{
  "num_hidden_layers": 12,
  "hidden_size": 256,
  "num_attention_heads": 8,
  "num_key_value_heads": 4,
  "head_dim": 32,
  "intermediate_size": 704,
  "vocab_size": 32768,
  "hidden_act": "swiglu",
  "norm": "rmsnorm",
  "norm_place": "pre",
  "norm_eps": 1e-06,
  "positions": "rope",
  "rope_theta": 10000.0,
  "rope_fraction": 0.75,
  "qk_norm": false,
  "attn_scale": 0.177,
  "bias": "none",
  "tie_word_embeddings": false,
  "parallel_block": false,
  "extras": ["capped logits"],
  "init": "normal",
  "init_std_qkv": 0.0346,
  "init_std_o": 0.0,
  "init_std_up": 0.0346,
  "init_std_down": 0.0,
  "optimizer": "adamw",
  "learning_rate": 0.00151,
  "lr_mult_o": 0.768,
  "beta1": 0.95,
  "beta2": 0.95,
  "lr_head": 0.00873,
  "max_grad_norm": 1.0,
  "warmup_steps": 532,
  "schedule": "cos",
  "final_lr_fraction": 0.1,
  "batch_tokens": [32768, 65536, 131072],
  "max_seq_len": 256,
  "doc_mask": true,
  "train_tokens": 700600000,
  "max_steps": 10215,
  "dataset": "wikipedia_en"
}
MLP neurons of a small language model. Each row is named by its layer, matrix (gate and up: input weights) and neuron, and shows model dimensions 128-255. Each number is 128 + 32 x the weight over its row's rms, rounded and kept within 0 to 255. Numbers have three digits each. A neuron's up and down rows have the sign that makes its largest values positive.
A block is one neuron, or neurons of one layer that tend to fire together. Before each block is what it responds to, as a language model described it from the Wikipedia text at the highest values.

Responds to: Mid-word name fragments. Short consonant pieces inside a split word, mostly rare surnames and place names like Bry-d-ges, Bron-f-man, Sö-d-ra, plus occasional "of" after any.
L6.gate86:163132113103115082115118144134128170145096156133136165082073090156081234184053149186121108157097127098096148163077175161105112131114080072111140164163086175149139114103124138098107077101094082130117113153172120133137115168083110076125088111111134155143165136167108133146201139160157141117129128106139114097125092117117123163054161103149111120151102154140138086149130185164102150071113
L6.up86:152101150172143106106125114119127135111123120130168114115145092110143126127203146155173047099128122142201171106191147122010124108118094063088091151185095179059184100110171172063133110165171126167114130132150095138077096116128130101118135107089156110171179133108113178149110174102137152134106114126094109136193127185075126102180156139092103070154119161107142135104127113086113116111157
L6.gate235:206101163109143126152149157087107111132164114157071138117130104103106130151126129104105082116150092129095138097141141151060148109079117131062145140080146162100182149146140134130167143112086094099140088099154126102119133107091119095080142074119132146118156111168101113081127144130124157143117125117181120109168104163122091149135144074092113129151089150149118160172109160221096119104134
L6.up235:113117125130213111112134150140121113084085167112090142146140129120093119132056106117122102149180123121157153086102124125059096172137084117216073074132077102134137170178147082144115097112093076074178112108131108118124104075130132149118150091114125119180173140135034140082167125118112168127144140143157144116171185129129136149145135147116114124113115115154141084171129194183113152208083
L6.gate284:137115163137149070103130092112168157131163143122090165177178117117142159160121142153127105083134120112067124119139149180191116100088089054136116110163124113135106152092134137178119067162163143135113118183111112087114151111098051096103138070126137088130067119129164153124169084162170133042105111130169111151157127160120138191152200076112122110154157133141129088096152144103140096083115
L6.up284:145162184179171093139169131109091134135123072117078136096182085086084118178190099144151183130155119079160045146114141110134130057082138117141098127147096123164141108097128160117108137121128157148160152125118170134115101098150178125147153091082145159095137115131121144080158191124150148189094119175163134181185090102127118171077127147162138116137157151092089114089086181126093139096146
L6.gate486:140138127137125118165172159132155121118081142156095178164168086130149127098111122143067127133109103103106169117073166150129110097088049157071175156131172115158146135086185079117115063140180128110111151204125146095091142126128122132156131108130148136092127143184093171121138137197119163117119091139135129126133107168135142147156138058125128156149127146129144118123121146140189121119128
L6.up486:183086130169064178099066138128130169131155090132161103215128107081148067146165124057106102153132106127140091134136161168157103128183136127114103115158138111141183095112102081145083113152102156082155181144097172104152062095186129083127086130178145095151125105152128108134163074132121093135163146132108110165146136112121091125090171120151039167136133119106089183165155069152086117127086
L6.gate532:103116160139105104093095156152176218162140157098138131171132103138089161139108093107085141094133075142159081137153152169086102092109155140144099158154117091168120139145129109134171125107143169143121129192152090108109140108061046170111116097093161138174161134198147147146138125126132155094100191089098172152164064198116199138086138149200107072177133134157131190148079117170185122145096
L6.up532:096158170168115148141119137114132135123136116103128177116157166088177143151097157157156065161085141174121146079114162147098209146089121116141167191143157156086141139132118233148118115145164169130178121118060141088080151113113187120104101131133101155127125127107138118167150179119076199183111101164150145072122110174145093110157182133163126062142118131100142125126101116150097142130104
L6.gate557:118087138046147110134157155092039121125150111112127149136118080165160201116068185173145128123108114130133127136188147184134151089127060102162105155141077149100173098171087124080072101134210110121116132140094137140141105148156136093130098152135095095180105080114083166116127141106132095096129175104132108135181135131054095102129088119094154121159103104146133064147123156177117125115149
L6.up557:130137121089126065106124157096175085098130142128157108163126150082102116134091116066178172157107165129119115133066113127068173178106175187125188123102133121132198069147168075096179124146130090110110133100138078147127088070134143156129153159155122135090148098165125153177125102125095143116175100139147172120130147109173138189135155163083141115128104163124121133166174177093108120079031
L6.gate616:134161163095125131119096174101153153138107148144154213128133165101134175128063135157118112172089095136189131194109094183151110114105124104170131073107092132095143124178136143143129141181142089099112134172200116146137171106113115102102095149107130157090175175131093146095149108176144116086102086120161103122114103144138156105130168105119122129091070104161115123088142189148155131050115
L6.up616:162168109137116085090113147115170141114142144142109129156122063088096128098075183107111133119092138163100093126199133103133083124109089118115124118137124150099128113134112124133165140162144107119216066145076153131065134043130117045142084083195122138117143153131123185139173128154162134112086129109209150115071099172163170151126149119174128130081121099124098133142150155148151193132133
L6.gate626:094096169131116111147083104155133144135109103120111098126163070119155085127142113145130153108152114102144139128121164158176167137151153055046072114091133116104195160139091121158045088163131119166067161095162151123137078142108025101201112140105102129135140094129121145090170127132149157140113133136181144128157081161142146161133136126087137120151144138160148150118113144096153100112136
L6.up626:060173099121095095132195105130105141164083143083119123115055108089125141094092110150071133147064126115131097136093169141146134068139102089088135088128114120156137060132156126110112174099140067063167157163163164151082155184137119093116098135172103106167125133191112135128140145100154163112118132144083189127111132041136085151130100115138113137069180125168110145129109125150145156146130

Responds to: Uniqueness and order words. Words like first, only, second, initially right after the/was in "the only…/the first…" claims; also year digits and table header cells.
L3.gate2:156115173117109129112124150085143158169121098176141126131147069070164150169161175104138161108150133157111117141125137106124148153133142104148079113149118106111116139104233102169109107096148111172088115170106132105129130144079067162125145208127137170111094137138117136103151113160142124054171114152155124155131113164123110168179101144132205088107135155136176124134136178087105133138137
L3.up2:085111116085072143095134117114162168154215068162141121094094112189118136093052110100129159156109143066079108155100168118118125179084114131094174160114096120147108093165103099134161111086211125167127070105129137166100090141113163104198161071121175151116100148110100118210099063119109183131154117164130141149180130104067120129149129156159095137138143098136104089149153142194099106088149
L3.gate113:153144162057100073094092119095109118103103121124140164129118141170130185154080136160122082095148061148160147142153126184075168130066107102130037130122068183070157132210175114133071093141124106156094117104094109100104169139103132154115148172138136112106144149188158144172147144110172132154106103134119122190158131195157086073120106110117133142083118102137147071144126201102160115110115
L3.up113:165118058171110121079103100079192087048155089091122119142131121124092100128122105181196068147130114186163074126144118093184130154129153096079047133126124158140135104175146100160105128102158138108132146102126167097075159154123133079146152134113118108170092138150122191157121075102098137137098134083135118112093155116229089188105141149096109084124133119078063135141157139116138149131161
L3.gate198:160161087109182146113074170113180180101151124170094119067143153150136174154156178133083163141136060169140178117181082116106183125071113101146112166111204098128106150105184089110116117143083154127070145125077159187193131124072116099121129194121108129091108111150125080108162132174089092139139117157152144200113058189136155112145149101113145099188093157127206070090103145127089127179157
L3.up198:114160149131160113097150027163121106158170074120160139122193142202134077068112117084109173146174111148094134161140119128149150074113192102148124157167137106161148137096192166145085178123095113141136050130100149071098164151162137064163104160143133124119096168146113121153095072160105145123149077199153133151150119110111116101136122199130137137158108165137130120179169145135146128065121
L3.gate224:127049085115153112140099117182114122124120133126144152136120139152083131164106113131118151126096098120173139122164101174155111158091094155122123209104164113151133195114109141135035106122205089120150182144093109117098186110103083162109136091140111082189130137079120176132113177093111119173117132149167069149138072109135090153088124093173143107098088058127153103111169125134211080122109
L3.up224:117081088128115167166141166157109111114159146158171139106128086169117129088150164191139156116100089171107151104147103127128156142104126160174081127183133085176141110052106166120077099169170136164140153087119112116141159145129132178100207131099173090155121187145120143165082182082145118175079145145164124123190117150155144139148129078066086126146144144109112141101090120112103116148152
L3.gate315:153136142082136115122146095102120144083090044173185163172151100104173139160079139131099145090070094122099168142168085153131127092078061161128140161110116097117097107136169114159091054172182148116126153109155178160078176185112158123116159130122111180117171136192138168151096209141092113163112143128187122133115140115135090175136091116161171101093167104130207115178149137179144129185163
L3.up315:188126120105158142133132110109172154099140116099096129094078110115174178146138163108154145147105168142070076154113147125203069159143164156189137099164157124117121093135118153155131111170082157102122105144134147101156108157183149108135156157159161170173099142149114133079073167160156156108095168174133154123093172135119134095165093115098151121149132167053112138121079096053137108158138
L3.gate374:161120130112072094181146207108076107092124129139122138143171125119081163128134140166084153103151110123098162132164105127184083154157145101094082170058095133165148181220192163074111103096124184129135099129144162117190147118131129126123124184110103129146132094148093148117178170117152128170130131122143092158107068168132148097120126110096125108112129158172136192134135133170132103147200
L3.up374:157123094081145167165121161096145126138130117142183124127193101151147133161149116101135112168108123130108101099134152136159153154141131142138126120159170151146151129110181144111142125189145116098124123077159124186122098107105170095101088148127113075130169141189137177119122164125109116147074098130156150125110074142125111120042119100170120239136140166110113086139108116168109139122133
L3.gate387:116115131083118179119107101148164151127064106129164116147110160116055174125099168116052109081116103163106150163171117148119140094154126127146151121145168178058156140112121140208117067134159187163121073090112169129123116173201118183115153132142122127118152125142116186169170125099117164115108136153113113150137120174071130053122099145179157098120146145100168073190117109204155156132194
L3.up387:118103130099114179125144124109156093086136117066111104184115112087170092104189096114107100152141078140105183094174136100092124123177132157168104098143092103166099174120117204167115119120115148128165119129079093129149110150124140151133117095143189085155162112131042081087110152124111035127138188185164113099141117112060164113191075091101144123110145146173102087122115094087173074135136
L3.gate542:153159101138139115114126085112165115027141103109090117084136114173142128113098151183120148142078162152134156191131121201147094105110106090193104141117205136063125167138085127162134134094133123141129121124115158112134133110117098153102082139136146102138118163151227106118182121122115110103114089142192109187055050137117158045115078125084171073095115120156105111098118123094175084106137
L3.up542:173148136149130101104135119122103125081120177113149177160083135167133128112140156074152129167145159182136109119190101106161141126064093151151111105158108192143173163186183124161121122166110148151116132070110182119091136163158155147192147113049144104080088136121067153125123127108126193152144113140109156111126160136160126122116119122174174097086123132164160148123210120154130141122128

Responds to: Quote-opening article "a". Mostly the article a/an as the first word inside an opening quotation, e.g. "a traitor", "a lot of", "an urban-set film"; also quantifiers such as between, all, both.
L3.gate45:102120139094166047177127102130069097158135153143141194150072122167132104180159125102129113100139119170180134079114134183115175158184091070102130091184108104128150184118121137112128148036094108079137104190103126129122130146180159124128127116133059090167169123097080116054061142109122115127174141162123061150122120142056112144174066157139178167104122073105145122083138182151120160173132
L3.up45:108125132152078101127131090096184142178109103135156148095133093107093094107084104144124155192098145184149118131192123108123074142142119162132134192108116091134067139176125161157149146133158074097143092133153156156136182117135182110151145127054142165120162212139098143168124110134075139111083119117130127126119155156131124165146093181169188103117136097152134062149145172160147115131051
L3.gate69:093164173151149086177173098151126133135186191132107107096148115155062159144126151159168123104155161101154172125154055139112066140129118134112087105157032138098124133147083159097135142096109216181104086158196101148163137113052091179136113144137151109101174131117065162144152147191186140112153086134149139136153136117108084115078166097104126159138097116107152093097110093164156074155128
L3.up69:089143185091092115149167139095126106119111155139168089128117131110133193117087109162096144140140115151180117120194115111153140106113112095148103127152053156085149130165136149104160173167094177144098098126169185158139101116098077115066131100193122167076153100184130163153130188157128136161165136102139165130156151076136102130091232143114138109135076123086123144112134130077220115130105
L3.gate211:078073174093078113147141125128105167129092110156110136132155147190093131182072128148143146090113034175075139175155093154159087133125145137130130126119134140098113137151121172058133096072122166153111131168165095132149076124095136151154093151123140126144183091152095103087118141184087172174113094150154084105185162130069094134118124119106111183144122107084166123126110116080107114146102
L3.up211:134058161123082161134131134098117137154042119108105113117165085147097114091128130117133089098084145122133106180143107144141093112119102136165138096179128154131164183061132143062101077103134121193061132111129105187137086138061155122173116145157094072074181134108132166111130108112123118175157091093189132151122145104055084114108127093159104173107149140087106145100068121119147083131107
L3.gate227:165122120142138086175127070106077143146172078159083191116147103119105119132133062111172203118079129100175118092146155147126206137168110168174085146114138142136104113128155093115149126134121124154070044131174150143127105194189094104108102131129116105146148134145130134137095118107111155163117084130142109133169135153149054154131119085179125136075131078086094192143095153128177092166139
L3.up227:047097144170121105131113148126124138190151139092160133052129123149137137173083106165163130130125181131190159149101149135039186203143142111126117125166146192135135154139125151113113096110054099072112030112201136147166111175139098132132143132117155121164150153127156151148117129147066160137116169139101129129120113083064117081185118135163161133078143181112132082112145091076138081148113
L3.gate497:128148138169157101176134088088101191097132141165107153149159109145141126086115141099145121101121078094120161104114167111108129187139126088178128202155176100156112166115112114164036087097112130132125105080110105111151092137114120144081112112154180120127121141135159117101187164127132144119172034148160140198162061134107144054130114047075131118088119139166119132106149146102118181068146
L3.up497:125107103155211093160174132143029102096093092171088103149119092118126146121194165081176090088158155116177106110121158078070111181088148101101106137151169104176162195115154150123112168138137084136111116148097112120146143118113139082147116074114134104164118145141157066086107111146129170052164099138158128113182150116095153117110131102107109118086169152200150144150133121077112152056087
L3.gate516:096147145193121072076141027157121160120122088099162152111164103149169102156104113127083122154142116095153132141131094188080132106121144117099147167220089147127125142121143116125113073086149118143081115086134118121132094111056135173080180136122107151105117083158127138140157085098170193184196056141080148169148087175147127126074150103167204157116120110108109128132128122133212135143145
L3.up516:118122130106141128129189129109149080180139129122156065114166126130101111129132131096142150149131175116183104127091104130096149174110118099118180055156191133179092104125136055113118188112133089149136122080168111158160218134074197137095144135139136159133155137144197152154178092092142149096099176129165148166120133128087146132130147082123127107063116169106126178148091107086098104171110
L3.gate677:130101139130141149120115122096100140062147133121144118113184147110090157213102075154114093102136075172104103117156132144164129163152130117107092138140174182179103138154134063165157111135085083076080105091105132071149103145151142160112110158088097134103056133146137085133135110126115106110133194111101151197176143116133141047180115087127125073086177154121134156108189145090193092150133
L3.up677:158111115145110109088138075089094118120141121082092116115133089190152148145124147124155111135148119172178117075079172108105121112159144144151074136083077128109122129180171136157142152095154124129086111115122172051184090130148094140124154114136129172128101084170178108122218122113193172096124059162096133113101119165139134113134036073146185118056124089172111154109140165121107126084138
L3.gate700:118148085109141046137157150132093161197132083103204107122200124137126124184123065125071130120157099123159058142122134170101101128103184118064134082157135115101083140146123127134191116123159156161159155168180073145083109175098165113149078097129109111068122131146124131125089093100131133154177161132107134181180095125059106111145139104168078154118143090134108103156107101134116074173150
L3.up700:073129111161120136124097125150114145139161055089118050133095130047146079104140087153177137169124187109165131178061131108120147204162120146102114122164124104175172150116081118085096113123158078137080084115164099151119147111071178101126098197112117137122153115065096098144121134138139084124152048081104119137108155104134104121111099133136107136094112144141131147101117063064099125175100

Responds to: Predicate after copula. The first word of a predicate right after "is/was/be", mostly "the" before a ranking or superlative ("is the first", "was the only", "one of the biggest"); also cells in sports tables.
L6.gate32:163126154156123092153130176111115156122095065160069182125111151173122175134093098080126181111107098100183153150103103147117132105126110152130107127147092101029093160176159125098115057058104129116084115131139134087147108138163095102111125131059125151178117130110139162060204092171163171099144080152104098139094135150107104184135099075077114085179054134110199121128092212138135110122132
L6.up32:137187084072117162131177116155133180080136110115158110042131080129100091169091037158140169112068105188143126096166142109159201174132099136099083130107165105119121133129150097139149125106144154097129134147101149128160101119123069169049109092208140164097190157123133108148111154138136085136099142104135165143087077147096121148154101165160190068120069113120092076116104160096145109142123
L6.gate90:122140127130143077130135162078140150081157106132128140137129114131171133147079137105057104104134132110103036199101170144126105124103094120168065132179119071109200123122178145175065096138148175111168176168129145130105099113106130111162117132168132137128192152109150143132135106134116180151152103129188109144160080090142137129112139147154159128184113087108134104094131175090092157185163
L6.up90:128147091143067144116063152104159121140128102102123173072094111122140146138098162144130171170186123103112144159115084130110136149103154135154132177099116160087119106119120100159110094120174141147130130071152082124150106134175127144102058103117156138069167097168138157144137133148167146175141127092211105144092154134150102178188203199162124139099176102154141126119144114152120169069125
L6.gate125:140078147134143080166131192100157110118133172147133138152159114183079174149139149148103161094151080070150138131159162120150120090108102110103108187108155143125141128152105126192099083134139127104154106121119096135123143085092102115156123139141109091125128129145165163163178177163129117135117067122163149112164107177111129103143125145089129063137123102111104104092109145130146117138204
L6.up125:126114082116046115125148146114067171123087116094103097108110122062160162097094117088151154120184204143104141214087122108165146154106108128147106038161131099131141158138141120173206119152142110163115116125132176169121132139095134142095183132088125113115202082135114097117128102126135129048109133141107135168115105134095151175090100127154114135142163106157129123113113176160122144154128
L6.gate244:095084081129147123124114086067145150096124104142091167152185123177151148199139085036083145158137070135136113119132141157100127094113076136186105190083157127091157196133125111127087091089189080142118129046098124123157157140044184155162133143185068090195193127127124150080131143172091081170161080113193113144153134125109098110138122124127138113105167112104113121102084147173121140104196
L6.up244:076164121140160124172135127218149104129151124089094128121143145048155114181176119149088101117071123103093110127179136162118188084103152107176107065075144141049103181138084152130168137127107149138093100137094090131167122089134157119165148138192093165173149118164083112124162149115153183168094127109117086136078134145074136153137107231165104123102107085140130114168094096066127189104086
L6.gate302:138077125096148067121131144119121110141117055134119117138108121111101107159094114083108120194074150131089157176055130136098101165109117150153062165133145169111160111146109152195084157125088113129140114137052143115135103136130120067065144127124161126130098122135147196143178155162129150118134094137171124117162148090122110154024105133097116121143100154138178132113188115126163160140163
L6.up302:136076076181058130119137125120132134121145071127124127176121096101094106125121131170183072117104112124085112170123194159155111069125057115148124177113110139148139108085109112106167146091107132142174134175182111110085146142084123123100123094189100136125096143148158185186150113090110183096112141154185156110081151115140115155139105038139144068085151089185146149135143101144103110154119
L6.gate347:164111172061162090088126125138120141084104122144151162064107064161100157147055194067135154150125138094136147140067105169175107088109092123156079161167122107110178144107109141167000108101121093137125165158148152123122130139108151098136133136155128152131080106131090206150202140135171136159114096128170114173150080117140099093148091138144164140165089056150171111108138148163131125114154
L6.up347:085107111124127099167093143087100045165104076132126124116164152079131162150124186164116101105148149144135107190167124122156131131107073194128079137130166089096111122102166158128154161103086096065126143079204127126101157129102114124150144140139141092144129142105108086085145089120085152124119108077123145123153139121207128169164131133130136108091091193151159136121115171138092150155097
L6.gate438:125134142163116058133089155129189186176119085149066152172117096172173112145083063139098119080143145136151142129112143163134177115130111119074137112181140136100184124129148071186123102118097114171106182124100138085115133135104096151160118142114079085115150134116100126078154166183138122113187053126113061194109105092089118097108168128159158055158160114093126072148104186104148114155151
L6.up438:130148118126174107158095114123147190148075102084120093127132114177152160101103195108086128071100224189195090110170105142100146112117149091133138105140101094089118139106093134170163137115140169172108188160101068103115145126117127157137132081134136090096184137116186106158121108134121142090125136134111112172052120122045104176108099195113122113091116139087125116127117123110131127112136
L6.gate698:159086118136093100118126159084200117092135126188149137091100136149102146118058108055152124110133129115103137134137089177101166128107078127121112181099104126108127115136144160111036142138122079148104094159117136107176079171091101115094130171110096126130111162157091155109126179118102183123128089116125065109081105208119074129133084150099157076152084064115165115200153163122228169126120
L6.up698:112148114212179142119092121115110077112068068170146139142159079161132155104103091095123141185108127127172125123183065111155167173120087144129159095103136165139141105118092100118122110125208132136158071145114110164091122118119086133126162104111140072144129173161129116111158110116080120108137121064105161180172163155107122103087118158114126141103077070099125085117126087120106107069120

Responds to: Quantity and degree qualifiers. Hedging words placed before numbers or amounts, such as least in at least, more than, about, approximately, barely, only; also degree adverbs like nearly, slightly, largely, and concessive although, despite.
L5.gate570:150108129115115127128095137086103149115063104134089096141096097064057164158149080117149129113148081102144103155135102171126127134155094119125109118129139092127093115169084136131166120106101144054140100165181179086119148122096095127136093139106159125133149076149124177124173203168149106115134143148193100141119093142125100116096140116092161143128180106125141166103098158123151076158158
L5.up570:175144146154131143094087167083078167185129117156145061099176186099113158191187118146153125101148118133151141110164124100156114113166109162100146096129085073133118135176144158086143080135101148120127123131104138112117140115118091100080167128127089114111127087156122120119101137142126191063099121145166156125131142082099120107122174135076099127125134127137098140186131166097111155162167

Responds to: Multi-token name continuations. Second or later pieces of multi-token proper names, mostly in tables and lists, such as Isle of, Hongwen, GOES, World War.
L5.gate568:133128092115150206139135126115131104103164129142121078123106089162172184111138214145140135152153153091142111120146117108140119140067095086173125143123165150142166096087133119065092146077149101068126125170134028108097110165112112114107072092113119117127150193114140051139170097138140126075109126120195092094136122110174113095074099132063132167167065145111105109121084169121104111171098
L5.up568:115089116150137116132145155159059103153144158168108089094077099147161146179100205149136114158165146138149117136091157141151132151167150119186145126116136157137152141088126083169122143108102063081121133165140046073213136135139145111089079115134115157107137148198116084149124099125099074098106152146153181122166130168224158159134091117100140138112105151143159108096145164136096088147127

Responds to: Existential and copula complements. Function words right after there or a copula beginning a predicate, e.g. There is / There are, was of Slavic ancestry, played a role.
L6.gate91:141094139126225110112149141099092149144097098086111187136189102074093166150105161099070123115105124154136149121131169150085145187126126153086108133151163154100095158143145121142231065094155124089088116092095144123110126103102085131138084139156104126150187106173183094135148113130163183151096097122151119137141159160129145110128146063115086143130079107148142165127185081172139172103177
L6.up91:145138084113128111137171131063097051078128055145140128125179142130083102152050151101088148083111093159096117111084127116069137108157154097123070135108129110172079111163209111077131133113199088134149134107078174123069151119102079086144147136102136099106142146128185120089136154082182143114115179167080083123124189187158169116121120099091154138156135136094094171170157141094076131124118
L6.gate92:105098137063092125110121109113159093107059158177124167152117154121073148138097113120123151153092090074132110175116097132120161125108138143137197146121139126084155166173161118163176103161162121132116151120130139096103109102144067204140124070110167186079186089141128086118143146173133187136143103171139111144190148138117137085124165137086121095156172125140194097185168148139173103158128
L6.up92:100093152090166131102159191130146115091143124130164149149166137090123137152124171197124106113121102120138190176158111145120118089059148132104109137154125070095175145164096187125173080142093107139121125141169178095147142099146074134096144155100126121109161113113113146148163140165144178123154136127153116144132145108174085107145179110132064071168162108159109077141182183119136204199182
L6.gate174:129065170125140125141106072121153153168060068125158135088171117114110140177107135141093089061078137104121164085135128159188139120127098101103171157097123141144086123108124143084176105119140116107110115106151107118104118148113110179144127158106099164125156167149167139112170111169153123170104170103109085168129187109157039136105141093100088114154061148189118158104092122079227122100103
L6.up174:125131135153119158129099107137102135083088098177076144123167187173110115138143164142138106133122123178120136119132114096082111132113192105116136148109094108108086105141115101153143148092143045140102116136156083119158148132093124132129111167101129149093105122169139127149142102188171198076082144104114152147131167104110110158160169115128088161116133138120119110182124164098142167170078
L6.gate200:144157125091107103110118146096129188160061097139131090104134128140073124155117169101109122112142119158114130123101131139119149147143105141157134181164133171094131133074154118122164083090140115078155095091145083132126075137054053121135082193145123193126207105176109130085150201182125173106209145092173101117146100145117175148133131149135116109129078092170161087150153173153164129145113
L6.up200:118111098182098182125117137150091155124129094146122139155126093075108135156075092175161134104130125188148204186217119117108149135124126163138165121161151161136092159164103131131126124184071118101179131088146160115062109158063121153091217076105087118097102144172091180106140141134093110139161124106105169053154122151138110135129147177177151174150143113156133129158112110165115107148138
L6.gate210:088132121145151130146123146116065106106109148195074180150167147147143148155119165101064148135109107082138178110078076105094089131131149126098061168124134137105138109141104147119127177147169080137155185104175117148119112116068138113134112069111166180126118116116115151120081085153065174105178108124177087087134169081144132156114142172161164118142131132096181115132094126111101181140076
L6.up210:136159093130162122149156114094121119134118106098157148129135156131118129134071172174160094110094158089162062157158119156069101073120147056103101143121148125149132143172079090142101149119082151112196144110149143092102113110153115134162202128145154103158137084165097174166181076078089167128135128167144131166091098046168147116108106132177085157132104106161177141153147136082106162135131
L6.gate344:076125173106133097139097138145117149143110124116113227139170179193069162206133172086148131148075139167116086149097120147092129140160151137136066129133140130095114130143091227128150125123131163160120116091153075125106084116156066107151086116118139141109110127146146156169186139156122129159124059142172118140125134141124141108113135118145106140153140105111123165114199097128195104066126
L6.up344:136098068107124130093117142120080168163106088163084185119092174103082171170104118134140202057076128125099122169145079143121149106188170078190112120117072134153070154163079089118187144144113108198126098098119162148151153117123126094142133104141121120109072141160156112076151162165167134135177103132144104158130142144169156115116174121143105119081107120165114176162097095132118153087086
L6.gate397:137119167117169097099113155147137135110079131130108134163149141197058164177094170137130154146118063201092070164084100138155138092083086130119162144093129089125129173106120120148098132118158095124116069120115106132127149154058119111127117102135104114172118075181082170144139189111127116153115126170164166130120153095122116146101127116193140146078157161133130189166121161172111126151124
L6.up397:131164079079102092129125084138184120161078094104131143131129170161124092190074119165110080107129125107161103133096137105143130129128134160167118100136130113108110128150161158098081113092126112119100130095139139092070133144165103074095100158122106127099118175140133138096117128080121152093103169144093110115120139136151123161101120120175132168170106143092139157182222103145141179114109
L6.gate693:099142143133107061145130177113101169085132090102085148107145122117117140121104083141102093128158108138183097119103077133156145130094059105137091134106137193056136132086130185167115128099130163122117183113161126088161183174123139130180150145092154127113143108115197150114145109159064116172120139091114115097106122123093151124144102146091140121086086113186191148121198136130098114133137
L6.up693:154147166107106148156148129134125108136140135104163110084119170148168089138097166216119149093130099136169119165123110137110141118079139062137040148098084122125110155132143182145057158130136144163148109089191126116161154125141124118117037111140148106148133066140113146071146066110168137115105154071107095101119136139137097104100168168130152138147099120131112148126090143120095171152143

Responds to: Ordinals, superlatives and degree words. Ranking or degree words after "the"/"a", such as first, second, most, best, more, too; also mid-word fragments (Earn, og) and "00".
L5.gate244:166118132125136103150138132041103097136056066138182153167119116161102096143049128072064135172120112124060112167113171148144155093092088142133081149094164177135140112162134100127130089062121150152151118157107121170120121158117116150033050170071130147185158155155135176094104060093098135130115131153136130182112125118146117131157149157124129190151056053126174110130164154189127142135162
L5.up244:154141066109083155145106174209112122151058118165150152115093078128148154110078118134128085174195106158184077067158119110130156116179135106139089132154113081197135167158083153135168144101124147136155203100166099113080170105081070103091132123102138115082116172138111171121142134118067121084154101117159123109094150170120165148112154188180089142126103115082131122081126139143140097170091

Responds to: Mid-name word pieces. Middle subword fragments inside proper names, mostly foreign personal names in lists and tables, such as Hak-im, U-h-lsport, Y-im-ou.
L3.gate50:092160162088133106137169132154153140089116085165137103086098142096148139153038107084151153115095132097137084107065168127126154183140127099123164156142180149158155108111143107126061166078095114139155142104120127112188136134169170122146090131137099100135122081084106146115094172132083106206227186115114082084125103154073075155132140165141166130074085141052163131115115072082136108067130
L3.up50:189155145128141055149152108160079140143115122148139133135154121134149129152157131128127104159162162098118087153123175133137063142138098105126155071102151127161148143164131115105110080068089139106137084078120093200115124133149153128080100153140137164125121132131121194087082153122102089103190116196194127133113119186170207098172150165214154104131071144068139104144145108143129146152162
L3.gate182:129093178058183087156132188146071100097134143140134133167106143153098176114106163143105104102121124109143151135174156189108128142150130068045099140147140075112144147201124152171079101111182090125164134168152109114110150105117074146136059107110139123160163149131182140173104117130106136120110130139162092142112093134118151111136131081120072169127128112132147109056170110132184135099126
L3.up182:150166188127096096173104152121125120111150185112152151120099147104191160108068084147171117096129152094080133159124139133110117132151153096074174129140142107105137114156129222094120171154158085157119146180095088076102181086112090049109095091086175107167152234125131107139162048146124131167174148140112114103115122097159114157191109131127069116164132124133103129134119109167122089106120
L3.gate288:078182122104112108094177130170153140107136119110175112124088100136115188096124154139107105123071160126042188096119143128071141127141115073067143113162132169111133121124110131073124144121166139098092023153115145131108147164122139183167131154090108175118122125186083036087143105133137112126078122105130154188115078105102092111120088125076097120209100160187144100119153143177100149097099
L3.up288:106221122152113127141110119154134165145086117081134123105120092107091080128140127116136114111146168085148071158168127127164102201124129125138164123162174116175126127141076092195151153163068078152153103145108190114090158172156168147096168149138141061133122152179126168163142081119099138136114095108104163112116199087163140146070133126109100137128076098141105152134073080124122050230150
L3.gate450:053121141170123126148156104123101094132127119158143105053091128179190145096120127202120106144110110148120109160150155163118067097094132100161147083099143152152150172171130136168113078129086104073133128155120130119128145147123161093163095121145140162115109122123123122123159057123179112065086112101091124171132129118122091073079045170111137092124113136186161116116144149164120100082154
L3.up450:168128100129127067135174144136093105157170171185154067067081143142132151141145112168118081160089109170118079128141159134115153138141154180156152084199101120155220133106139144153123159049129092081148113144133081126199146135202127103124099095136178105172157132111112098153169099125127165078148079137063132126118144117113103124108108105152126167124153170132082096136139118167131141177134
L3.gate462:099084127148075127048144117068133096110148137175176138095039150162104117135179219154154117161120133097143108119149119170157112134068166120180153169145122135137141061091120094125147148124195145118152171144138088165142112153131119113182143153109098166137119143142118100135057118153110176110122068153140103136109098162143136070113075117077116146153113126136166125145120158129095059119159
L3.up462:148151101122119044137181106171092101158110118131196104108016108080176100150136205098135126184122143162129130137120108135133145181160199141232139138136149118109182069122138095171095157140134099096146097171114097102144170090103164170166118168100121146142141192152092125160095099123172123056140105156132132132162134188175160117078115159155150135181111123116140060158170141127142130178183
L3.gate559:160153109119109104134108096139134105110119096127153106136164139162165188131093067126143145110092067174112085128119117169084085125119132129157157095150155098106134140140131084187031081076144157095144060118125124135106139112114115111181098147168112115141164110104091151080157153151157113102107109149195096155151036162119138104085143124161155136174186162120118103110120172173141116133112
L3.up559:093170158148126127189088108118164120170138176104106108107221126136141116117134094121118143069117094090097117158145112116153067140145151093102120044119132099160155156119143145143075078115152132107151130156137142090165143134236154115149151112178076127161093166108206072074143112110147131122100086097165137095130129084106104112128201213074076201105139145129115181110171124114082104154159
L3.gate646:163112150151109141140090157086175070124130135160160105102073044124156156123083132164119123107116134177107118169174147134197141178057127158119087140148147182103112170119132088131106163139164115149185137173176052152117111105180149132223123124122136139151119135171124139109114124095122159105130097048089138184126115131119147134117091123119122153100084135113152143135124182152052053182158
L3.up646:110139145114079127158145124153083177145089101102115055136119126101138102128143177102090109050130138215142074120167142141137161117167085118100059075198102136152146110110112093098152120113115111110130069155159161151113119174155149129081181185097119179149150141106146155153142127149123082080154123089104132109126106112116132170120129145191137098113154156089083123146171130158168152100091
L3.gate674:132106107082111094125112060158151120140148113108131084119114137093178130142110082174089173101106090126166132188109092151109167114099059068095150110138109166084107163184068177125123115126118139092127132112162091090087191134043143146136083132123120114153119158145099121134143077141135148128130153107120122161143116149133137182142118161156229121111128107190139149087093141123138047107060
L3.up674:140142051083133146120132083126075123122148150136135132088061170188088159137159096175116134196120134120117088139153185142144150082126135092130161115185174141074139155126122101107130066160145159107104130134118149090113076142120160143139124128125153128148130151147104139168114167078135158105106118171116139101141171129123154080106110076112150126077130101114144133087159133128143149165143